MLP neurons of a small language model. Each row is named by its layer, matrix (down: output weights) and neuron, and shows model dimensions 341-511. Each number is 128 + 24 x the weight over its row's rms, rounded and kept within 0 to 255. Numbers have three digits each.
A block is one neuron, or neurons of one layer that tend to fire together. After each block is what it responds to, as a language model described it from the Wikipedia text at the highest values.

L4.down1407:171129146151105115123147131117136124140103108134150105140156122103120107149106112117126133121141150122131150118101113093121147109109106118112126155143147144096122116150130113110105160126141130106097161156096144131185144065128094172187097110064149140126139152142101109135101113129166162124151122130155112103105133123124130123160055125113116159127102109169106153135106138116150155112118143116109112095119118149086120122108114085073135093089119116116111117094108100125110129153169143109099149104175121117091136079089
L4.down1676:114156153124101112131116120108180146145133147158108102134103111158093161143092121115108141148130099159169087139138147122146091101099107120114137133112142145145157133166114106096159102113113115090126124093158142164124126122129124087176109063122127134099136164122100090131119138125105148103169141174142108106093138152119086118129127164125141164136162113108106151164056121123157144152161086123132154163119134130103157128112125161130143160097088091146148105154068172138131123138162157137109121092126132158138099114151
Responds to: First word of names

L4.down12:149134110159094142142124142148072131146153101168105152152157097112144121125060148167139156146115157127127126195154132107139139177140126156130103144169119139214129130136122087108122097154153112163101171109117100155124153126141147109134143143111137140136148133079149168126098113143147113177140094093123067146121108125146127124129141129139085136146161088146128135111155068119095089180184122140129145156131151138122116136138123129136152100098138127100149082133182135150122135157111162114129076176160133131143092127091
L4.down154:124135170111121103134146134138122127124172117111103112110134122123138118127128154133136151125142162108129123086106133083121149124107138085147132145146132150162112134109177132122113091108117089143121130074101150156178151095139163145154131140106137157140179137107120110147115080148154119103108113138127144147129163112135160161129108085122137143128062117112088157114148122146120173155110111129138155109107127134132161130090145132119107102134109117136124112146126137120123123132144162112096168134078167103113112146108
Responds to: Word-initial H in names

L3.down929:146136136170125139144116157151123122142136128155168132102154138124153144131162149114063111149108108124133149163159122108111117125140126119115122158124124147113119122135146131113060154109086104102130154106124135080120164161113097083137077125099115116099158097127135126138081170135157180128112096195144170107095155138160126155124132118123113147127148131146126191146145139126104115157130094174106177103091125146110103092123145111093092078157155132135089094147143103144137140169148122145127111150199118119080136141153
L3.down1073:151139135151184142141124190108136099165148119127095137132134116158141163162111113083119161146084141115128154073188153140118125077123138162138126114089122147140143150130120129121107139126095095174119144120128148105131171099155150114118138155143133139147167116118107138103128120133153140143178143067138086132093161108155156090133144128142111111096103104139140095144128168102138113113143098100139121149134082112165177188141098122163113096140124086102127145111137067150121126131077119119096119101134136139138087127157
L3.down1080:149186164089124157129172103143137191143094191112133169116122161106096143136080153120089133128140119128116107135149121151128122087109145134152106099157183128155137160172138135098106116106130146122143160153128125122090140107105118155167131122124151139141130095102144122052104148097131177101142108078168117097122148146133134141099123128170080148164137104140130113133063146136153117135139104110103124129141099143122113116118174093128165165101118115166144092127161114139125173136121138071110117101131122122110162147125
L3.down2040:094171073097150138138116139120135161120121117103130130151131142092174131106181144112133109120129125136132158119157162130152131078120154153060116112091119124142147108142126109112121110168128103118102125138141084123101129179170147076134114120133147109132096138146073147145138128123160106129122104100166135107145112101107160134123119113174127095128106089139141180118115105070082112126178156156130144160143129122095159102136149126122107124122127119139156096123111148107149134158176170149140142157095147091134097109161
Responds to: United in place names

L12.down188:152131142131128093109101128122132103101216115149137111157095112134144137128108109163120129112132114112146126106121078127112134141109133107146131117139114139103150096163124137110146115141146158139145102135156140086111114149133157138091142132126090130098136162107132098091122137127124160108238125109123124130100124139123111139129117131154117139122133130138104119102112149132130160123111154167138129146167132124074099155147112156144138151130150130132107142191152090166117155134124154128134122131087118088112131116130
L12.down227:163120137136172150137121080089139151126118137079120128143062114086138109151108138116149103137123121115131100124118115113153127126080143125129141111144142124128103109121099124075149103116104165071161128139086123140159110136124108112127118123153152137095119144146087140129140144112139129136130115103071132096138130163156166117130127137105094147127137154138088099128103153119119144104155135086159165106109114083163140134124108110172163098109136162133128113110131168131135103165182100084131127133159130147153127176122
L12.down315:134103070112116112129109170119093120137120139117112106121140081114138147190131159091149086105133123120141131121132126082212110141129121112106123104119105102128113113158115095141113113121112083102154075130088126128156132125139119109144147141112098125128116128098171161091148116133120182152145094138143122126140151178138144145167122129117127135115119154133105189118131134135128109114131106071102097124146117147142126084124133108120087134150082104154140078111080129134159154154124174124091165140163161205135123139078
L12.down419:113136156138158158123104116125110162074131088138117083137133125113122139099141124167165158127144117160100102156132161144116147110108135122135130120090105135103133141140115106140104146108138145124167129162118133156112141098128138140109141076168198095121131115152118105133130122149092111158252141090128151132142104136136189074139104135120099106150092166125143108149152081140113135093097154102145131152109140141153103122113138111137104153140122137145114153136108136098142113121095118186107077131149119139128115125172
L12.down520:170136109127116146125132126133161133126093124125112137158175114147118138141158142106187131141126057142153144137174124127131090158121159075121144097109121158120117130115139130132083140117117099182122124123101111093149110140116132112112143140187115172112129179084129120136112119168117139099111085109092151105125151133150129095149128119135139151141099096119094101115140149158091124120128135119098140138133100119128114093118090114121094097150135101100138132115122084113097110154155142096146137139155125117146120155141
L12.down1845:082115072102132157076118120141123137136117135103138124142112145156107129187147094118121136124148142142141108170150107161159104127116142092111146143133165097102153111128096156130123100109151126113114132156144120101163117110104161120150159067114100155107147100154128095114113142131153153130171114136110135148099134114135146113133116190117141102158136168134118126132155122133118149116140114101150144112107102126133153103123140083146125136128132109128101079137137100180145113135118134148129096127137123157152120096158
L12.down1920:122139129140141110135112145151112098117126154151156092127130096135172125148102141136142146117152139065130089121150130118135139140124072111101149151101158158157143135129148128130137154083128131118115079114129126132118150099117145125066107170116132160160128144132126149191115136119115089130121116140050112140172118146113146131147170082133203124163086100143114135142083136160112106099078140113129099100123104108128128137135132109133122104121133127094159137144115151130128139126081147161147089141120183137131073118128
L12.down1977:122111080133148127121146105138142112144133066102156134176149102144152109155118103127147142107119110097090167134110109145171129116132111121174149111127165119113132172111156104124122138109090098157105131120121121164144151153077098120157145113128154110158106103139116149135110161116075122128106098124108118122149129126116127115126167077158138120121131134091116127120151094151087138140199124079130136129141150153129112133164145122132112127156126130107105114167154111154159153123131133123148138159123144146157128170121
Responds to: Place-name continuation slot

L12.down630:136139099146124138127102138162127086139090136147181114089122141124109154106144092109145149093161132129144126163077137115113103117120102137116155154112117140101107129100147074116123120122191143139132124134137144129126147078170162116121147183096157156107121133140152146126166138115137135094122160129112153078110160108118120099155146134152101135162138126126151117146105105137144136137165154112126137172100101138107149133131163110132137138169154153116095121140123132120124134163098122184118126120109157120110134117160
L12.down874:134140126118164119073125115092186122083095122134156135134111132143099117161100162152170150108155152134140125127121101175135154186105110120115100148161095145118122137127182144128132095125119126122144107172109150113139124165127153139105130146097147133170147103107101139147121131076185111118124128117106131102082118091128150075110151094146075093130158119122158119150123119105134177130127170099159133098150118146127140122082087117103120120137067164118144128120166155163163124120172142133132088133110138120112103165118
L12.down1026:096121116142119147121088100144136104130133108162113132179163150123162150162145132134112111113144122118134134126146146115151136121118143125089125140086130129108117106158116171182114084125149167133157156120171111137119122161154138134164134134108083109082129138136134082115129174149126116142096098127141102140116145118070092074104120127141111112145153099096121132156127133129142146146178158115107126132143096179137129141117094142145128124119124120145144148101163122125146111088141141124113081159151094155113114101125
L12.down1252:092104121148109131145098162140110146155136130100158144129139115098154097130145126136114084091177128121123152107093104117140079120166097104141160119104139150131112088133090105111117126151160144152098103102128106137149096168129140145131115159098147153130157136110132103124177136148151129121000094142172125142095122088130120131101103062117141098184142112132114105106162105120142154115161125134126104109115139135101133160139168162101156106149135122137143146121125126182152147109136155145143074163084213104154103159123
L12.down1809:133124140103112100167150091145147109097136172118158110113157118101137133114112069149112108126144078136104131094108127137078139117132122146144109125125164125136173102141160159095165122166091168128103118109096117129130144083128095129104086132118136137160118133119133141126154126093119123124124114160084140167108134155140105114121082145129137144126108135100121112096127145168172143137111140106114099134155148108162147111121108113125098115148128141103158061123130181089119109130141141113118171174106119165127147166139
L12.down1907:093110143103178125137129108119203140133135132150136093094106110110132161128112150134112144094140126178106131128096120166140128111066136116097140130142093111119124133103108097120112063118134113094141148108144130107105103146087119118103140116095083122116145150138150085110171096108128090124151113124143103105159114100101113112166146144136110085138084154140130127130126086127085136132137111115178107134134066128144131124123135150144131139089149127120085119173101125159111152160151151160123148122101155080120141103122
L12.down1958:146133106152110140156135141152134134161120108135144097124146085141133115131150130163124173139124155156122163147111112108093138147115113162082117153105154073155107118110118144196164090125115092109140116101094148078116176112139140110125132156077097142137146118142152094118124143149116090123083138098165149107089129149163173083153146118137116137061105111112164153120136074111122130135174141115129092125091109133140113132097140148097128137143116122117103154166107125128111146118152112138122158110156180120132148107129
L12.down2004:149144110112106147123149128105149163139120149108162132172123144114131110151119106132131145152129137136137111141118109120144104121131133132100125099085119076130132174151133085138134109071168151132189146118148116125163124116131130137139123132111139126076136157112152113111080139136176130149047159158149134137080102102089143141127128108135079123129174139140162172153131155072174109172160084157108121143183186096130126163107110097146145149100159120120152127136107150117147151146121106107102101147069165143139132139116
Responds to: Place-name endings

L3.down621:135157114164144132118155104154172133146137160157122125109170061156157117093091115094107178118148140130103098124145150116114129096155099104126124146160103166096091079147163120111112117104163135118148096087100145144133142169146103141128097107117184075100124108128119171145155102092156154130110115121154127143134155123123130139133084129119107137142128135086108105144165148136159115140095074110131111146092137149144127133134103124111097113118114119159118114161140167162118141092154079136114082153128175119122097156129
L3.down1086:112141084152125154150112114132145122113107082114149130134144129162125133139136125115137132139121124130105150148115120116111084148069135115085110135103127114119120121083140102114123117120116192132115129127127123108102179132119112127148151133091136119123132131121133090141123104117130089123122132109127154159087141147094125129117123134179101103137121090105150131158118165109140101124078099158111114131101109141134131138132113099118138130114104071138119097160168101097131136122129132131132087147120117160146150145163
L3.down1117:123145121124153122158120124130126086131095149081151144137117153098143074133131139102131156085139170110126134106143142095130099120101064144102131127145102095135116088140143099134139142114165129132138136156075162117118133164087107150133118109160150137134136115114146112105129133149108160103133128110150126144119170125127121112147150130168127130132134115164157158130118141150139134198139106122114127097141117114100140149134142125124132149088116116154097134144149144129136132130112129125116101146090160115105124157140
L3.down1792:102172120190145157133086140145129123108072125112084124127116122137140084171127149141117131143141134136167124133144127162168094108138125114116123126143127109157081131137136095125121168136197111162138129115105076133103119152139171098144156137162128123150126112138161103125086129119128156094168069067130136170117158111127114159123092116155139128137123129143163165162126118136086188149124138131134150122157121107110114125132153119144120115111108103151105101136145116188137113147118077141092082101095118107122114123142
Responds to: Place name tokens